MLP neurons of a small language model. Each row is named by its layer, matrix (up: input weights; down: output weights) and neuron, and shows model dimensions 128-223. Each number is 200 + 20 x the weight over its row's rms, rounded and kept within 0 to 999.
Before each neuron's rows, "fires on" lists the tokens most often at its 100 highest values on Wikipedia text that the model never trained on.

fires on: ",", "^{", ":", " |"
L10.up788,182,235,153,212,210,201,212,239,223,216,206,212,174,189,196,215,235,225,193,189,202,203,198,225,199,201,186,216,182,206,172,187,184,199,125,185,188,203,198,177,206,201,208,206,212,220,214,192,177,199,244,237,205,229,235,188,208,190,213,217,196,203,223,207,207,200,242,198,199,207,187,204,182,226,180,208,180,216,180,200,201,227,206,163,179,215,221,230,199,176,183,193,219,204,185,179
L10.down788,195,176,216,197,164,182,200,188,194,187,256,216,206,191,173,217,206,230,199,202,184,159,206,177,212,200,203,218,197,229,228,209,212,213,230,212,171,223,175,215,213,185,235,184,163,224,226,189,229,204,191,188,223,200,206,155,201,224,244,185,207,204,180,215,168,224,197,226,199,174,178,218,187,188,182,176,218,202,196,221,187,200,179,186,193,198,168,192,194,211,214,205,199,220,212,201

fires on: " |", " ", ";", "0"
L7.up246,211,191,172,239,215,198,210,203,228,182,214,225,228,149,202,213,223,195,230,225,220,168,208,192,163,194,203,200,170,207,195,173,224,197,237,207,195,221,224,235,171,207,207,178,213,211,217,183,209,208,217,208,163,194,209,204,157,214,232,225,196,182,194,218,193,186,188,200,171,168,204,199,188,169,214,228,194,205,211,198,184,177,179,203,204,188,225,193,196,215,153,215,198,187,208,216
L7.down246,199,235,206,178,229,143,176,178,161,208,186,213,205,243,219,199,187,222,194,204,221,194,180,224,208,185,177,242,219,206,198,188,193,187,172,225,225,201,194,205,209,195,191,180,160,200,202,192,178,160,201,205,210,195,183,217,202,197,195,176,220,229,187,218,195,237,235,205,197,213,183,197,194,210,207,194,166,185,176,182,187,219,184,175,210,219,250,192,206,209,239,186,219,152,195,177

fires on: " and", ","
L7.up119,214,189,183,178,168,206,192,174,170,244,214,205,227,206,199,204,201,183,193,212,189,186,198,213,190,218,195,208,148,213,195,200,206,212,149,208,213,203,203,221,197,182,202,189,213,172,209,209,178,223,183,182,215,184,221,228,215,204,200,220,148,203,212,195,201,156,202,215,168,194,169,213,181,219,210,202,208,210,198,188,176,231,187,205,211,195,195,168,232,182,197,203,196,234,174,204
L7.down119,191,218,227,229,250,188,195,235,214,167,188,194,175,203,210,206,185,215,185,198,185,202,197,159,222,183,204,222,251,185,167,190,215,227,247,216,196,196,210,188,208,214,166,210,171,240,196,186,202,174,227,234,242,217,196,189,202,166,222,193,247,190,201,223,220,228,195,197,199,175,234,204,194,192,180,187,199,204,196,188,221,177,225,177,189,208,196,217,166,199,186,183,183,196,204,206

fires on: ".", " Upload", ","
L9.up957,207,211,177,199,198,191,198,209,161,196,183,193,194,193,215,195,191,192,209,230,184,199,182,228,166,217,221,231,170,210,188,201,178,225,231,194,208,208,224,193,198,226,200,219,174,162,196,225,194,222,177,177,196,170,226,235,176,195,231,226,199,184,193,214,200,170,173,207,230,200,195,231,195,205,209,216,177,173,209,206,170,207,145,194,213,179,187,186,226,202,183,216,196,193,202,201
L9.down957,208,186,214,188,192,176,182,184,213,188,195,198,218,199,213,213,189,208,182,199,222,204,224,200,200,130,202,181,222,185,193,201,222,219,197,188,183,164,209,236,216,211,225,214,178,232,185,205,215,170,178,200,205,213,177,185,233,212,234,181,166,202,235,177,212,194,218,184,205,196,228,178,233,192,194,237,204,199,210,220,238,201,228,187,189,255,197,202,173,185,184,163,193,197,181,208

fires on: "3", "9", " ", "8", "4", "1"
L10.up1187,208,194,190,182,205,211,199,208,191,212,187,200,179,204,175,204,202,173,216,204,185,213,205,164,186,151,211,221,205,176,210,151,209,188,220,227,176,215,191,207,188,176,207,217,209,211,208,162,184,175,237,226,241,194,222,236,152,202,195,173,184,161,242,200,204,222,212,189,212,174,232,204,194,192,207,232,197,231,204,182,193,194,170,184,211,184,218,213,256,153,174,176,223,160,185,223
L10.down1187,215,194,206,207,186,213,190,193,199,210,210,237,200,200,198,202,209,199,175,201,194,214,195,221,207,241,198,193,228,201,191,205,210,230,151,182,214,165,190,187,209,213,193,174,176,222,180,218,192,198,197,190,195,197,181,172,245,209,214,199,220,232,185,209,160,187,194,198,201,199,181,194,203,217,182,182,210,177,210,209,201,208,204,186,198,198,210,180,178,219,190,224,196,212,205,199

fires on: " ", " |", "9", "2"
L9.up1103,193,203,197,184,233,237,196,182,193,191,194,189,206,224,178,224,198,206,197,224,225,200,198,227,219,213,202,205,208,201,188,198,192,249,202,205,233,231,210,222,183,201,176,219,157,154,210,191,176,220,196,177,210,225,229,222,208,219,204,231,194,181,228,188,220,184,197,209,193,193,241,182,172,180,149,193,184,181,202,165,187,183,178,208,214,225,201,204,183,175,218,218,174,218,192,240
L9.down1103,219,182,226,186,211,151,192,223,209,176,230,180,198,200,169,191,214,186,204,190,160,223,209,186,214,171,198,224,187,201,233,211,167,196,228,182,207,161,173,205,194,200,180,187,243,222,194,210,176,189,193,209,181,200,191,196,239,209,178,208,179,171,203,198,212,202,174,172,185,191,208,173,214,220,232,215,205,225,230,192,164,224,207,149,167,210,186,182,191,207,152,206,173,198,178,192

fires on: "-", " ", " ("
L9.up492,215,220,188,210,209,215,202,228,191,206,176,178,187,194,192,190,202,221,203,213,214,179,165,197,229,209,210,170,163,220,167,161,154,218,226,201,213,205,208,205,215,207,220,172,152,172,171,195,203,175,189,210,229,196,196,231,212,209,193,196,204,191,198,205,223,184,201,209,228,243,225,193,224,173,213,243,245,166,180,202,178,210,234,233,173,197,201,214,206,213,184,201,194,188,203,204
L9.down492,233,210,220,192,189,247,196,206,213,201,215,176,236,187,237,200,226,194,175,199,214,196,200,211,176,187,214,200,180,217,198,173,217,164,233,185,195,197,171,197,203,188,200,202,224,208,229,190,219,207,200,222,195,202,211,190,176,184,198,219,187,191,189,169,194,222,172,195,168,165,214,204,193,212,168,215,162,197,219,177,223,223,211,220,206,186,189,198,214,225,198,169,235,218,229,194

fires on: "$", " /", "K", " ", " |", ";"
L3.up718,248,150,213,190,197,212,206,212,181,201,183,204,244,167,205,203,164,169,167,206,184,216,202,182,164,193,202,217,212,179,174,202,241,180,203,176,192,224,220,230,217,175,224,189,185,223,217,194,209,195,214,218,196,197,198,213,210,196,222,182,214,208,186,174,213,211,222,225,195,194,232,241,206,161,202,224,185,187,234,217,242,186,175,190,191,214,205,211,191,207,208,214,206,174,216,208
L3.down718,183,245,176,208,212,178,187,232,246,217,197,207,214,212,217,205,194,235,194,188,201,187,193,238,215,195,224,208,173,203,246,179,167,208,203,233,188,196,180,173,184,231,162,220,182,188,189,214,176,209,196,189,187,191,195,180,200,198,204,214,177,185,213,262,202,224,208,190,241,210,168,188,181,221,178,205,201,178,184,164,195,229,227,234,173,208,206,195,192,190,174,160,206,211,195,194

fires on: ",", " |", ";"
L9.up658,222,210,192,179,225,184,209,215,223,194,185,162,216,172,183,182,223,204,197,182,207,233,168,229,182,201,179,217,200,196,200,195,214,159,180,173,213,228,192,222,227,211,186,212,207,208,199,170,192,189,228,158,181,201,199,216,235,187,188,191,186,195,209,216,198,224,200,189,220,210,212,177,202,194,200,178,170,186,205,197,194,237,196,192,185,208,216,215,168,180,160,219,220,184,179,194
L9.down658,175,172,183,207,193,185,177,182,176,227,213,213,198,180,174,208,206,215,217,201,214,178,201,140,208,199,232,187,206,161,222,204,197,249,187,202,185,187,171,209,185,195,210,219,185,215,221,213,212,187,194,246,195,221,218,193,169,204,229,220,196,187,217,187,211,175,246,220,207,167,199,218,194,206,187,204,208,213,208,203,237,201,192,191,199,183,193,187,188,225,219,182,181,247,179,212

fires on: " ", "–", "9", "1"
L10.up364,219,196,201,213,179,213,208,204,251,172,244,188,219,203,162,194,200,228,201,180,194,198,181,231,229,195,181,213,209,231,183,193,220,198,187,169,193,235,190,224,205,185,214,217,165,238,246,207,200,189,199,201,213,175,188,199,209,207,248,208,200,161,209,174,211,197,191,210,168,165,244,222,205,207,188,244,197,200,190,214,188,193,204,215,219,211,202,194,207,179,223,223,174,186,176,238
L10.down364,200,181,193,154,216,218,192,226,173,215,207,152,198,192,232,198,205,203,218,235,203,174,209,214,180,159,194,227,224,206,189,183,176,204,165,199,174,196,200,213,185,228,184,208,192,197,194,216,218,184,186,208,162,231,194,192,210,229,159,192,192,202,177,203,203,200,199,210,218,229,176,195,210,220,208,184,212,224,166,187,209,198,194,222,251,165,206,188,200,223,193,252,203,202,195,201

fires on: " ", "1", "4", " Hard"
L10.up305,181,217,176,164,188,175,226,186,204,173,171,208,207,222,178,210,200,208,222,221,226,183,188,184,203,182,216,186,165,178,183,191,209,188,238,224,201,231,185,179,223,197,177,218,178,228,208,232,183,175,204,216,231,159,212,182,176,194,208,188,189,199,215,183,195,215,179,170,203,195,204,244,205,179,184,231,213,199,155,201,175,203,202,180,194,192,198,178,207,199,223,214,194,191,196,234
L10.down305,186,196,209,202,217,196,212,231,212,225,186,172,192,213,232,183,207,194,202,215,188,217,218,198,216,219,246,220,195,200,195,194,180,185,166,177,216,164,176,193,221,195,212,206,196,201,164,211,198,187,217,174,175,211,216,215,208,174,212,193,177,217,198,211,172,197,174,195,205,184,197,188,184,224,220,202,196,197,195,208,212,218,170,218,231,210,182,212,200,240,143,192,220,193,202,177

fires on: ",", "-", "–", " D", " "
L7.up1257,231,201,192,192,185,162,225,220,225,163,205,196,224,201,212,183,177,208,181,199,189,194,189,196,194,169,193,197,209,189,216,205,219,196,188,209,218,190,192,213,244,200,217,204,200,268,230,147,187,191,208,218,202,232,182,171,192,186,218,203,211,198,169,195,181,218,215,188,209,200,199,177,204,168,237,193,158,190,182,201,220,216,262,185,168,201,247,216,158,192,179,213,246,215,209,162
L7.down1257,195,172,211,200,194,217,210,229,195,186,218,216,161,193,170,192,188,188,224,187,203,187,212,195,202,215,227,198,213,209,236,202,212,198,215,177,219,229,190,196,192,247,222,183,209,199,189,216,201,201,208,235,185,189,196,215,169,223,202,195,175,186,188,169,176,178,200,186,211,191,179,205,175,198,196,196,208,209,236,219,207,217,206,170,222,205,213,190,235,186,200,227,185,208,201,205

fires on: " "
L9.up1043,185,225,208,199,181,215,195,164,192,195,203,163,216,217,173,212,190,247,220,162,220,203,169,200,193,208,218,190,196,204,202,182,192,237,209,204,202,200,196,224,191,205,200,171,188,207,197,184,190,189,219,195,224,191,225,201,186,206,177,204,173,211,217,200,212,164,217,172,164,179,236,210,172,186,182,208,226,177,215,203,215,172,219,234,188,203,228,184,190,189,168,169,184,162,183,186
L9.down1043,193,178,224,200,177,190,194,232,229,217,232,207,211,240,205,212,224,219,186,213,194,212,204,193,213,146,206,172,225,194,189,200,210,168,215,234,188,209,181,199,241,196,216,223,221,224,211,195,153,192,228,199,205,223,210,209,229,200,209,199,213,193,169,213,187,210,192,194,171,164,196,198,202,223,201,194,198,172,204,215,184,209,181,195,166,179,181,178,225,192,186,151,206,225,211,175

fires on: " (", ",", "==\n"
L10.up686,223,206,190,174,193,181,195,202,179,198,178,219,179,193,174,182,185,210,179,185,185,215,183,165,192,216,204,195,170,205,188,192,183,194,195,207,199,216,194,176,205,205,187,243,207,164,225,190,203,249,194,183,188,240,197,197,180,182,185,208,180,199,211,179,217,204,223,220,207,220,168,212,176,233,198,233,178,217,199,235,209,201,164,216,193,177,211,224,192,190,165,190,201,221,220,206
L10.down686,203,196,198,223,214,209,183,178,177,210,192,164,196,219,221,211,192,204,171,228,204,154,233,216,168,198,186,162,232,172,229,183,223,220,221,194,201,178,215,215,205,209,190,202,186,221,217,202,185,179,216,219,187,212,189,193,217,167,158,199,223,206,207,213,198,183,233,180,206,232,206,201,225,184,180,174,234,186,186,205,220,181,229,214,183,210,212,192,200,191,246,224,213,229,216,201

fires on: "1", "0", " ", "4", "9"
L9.up692,223,181,189,194,195,176,187,221,180,190,171,184,255,212,192,198,195,230,208,174,185,207,187,185,209,201,190,196,214,208,211,164,182,202,176,222,173,206,252,195,187,202,208,188,146,229,194,227,211,203,218,195,190,200,199,197,216,158,210,205,205,188,207,236,230,220,192,196,184,168,223,206,171,195,166,198,240,204,190,169,206,176,183,239,153,195,232,190,189,239,208,161,203,215,218,222
L9.down692,192,193,183,209,199,177,198,222,215,218,196,182,175,194,171,214,206,223,207,241,212,199,179,182,204,201,193,236,195,201,204,207,213,203,203,197,220,184,178,194,204,177,207,229,223,210,216,186,163,192,212,171,172,189,171,244,190,228,203,207,199,206,229,218,182,196,170,172,226,228,197,205,198,209,206,202,167,213,191,191,187,241,201,201,209,204,191,190,253,148,177,182,225,220,222,201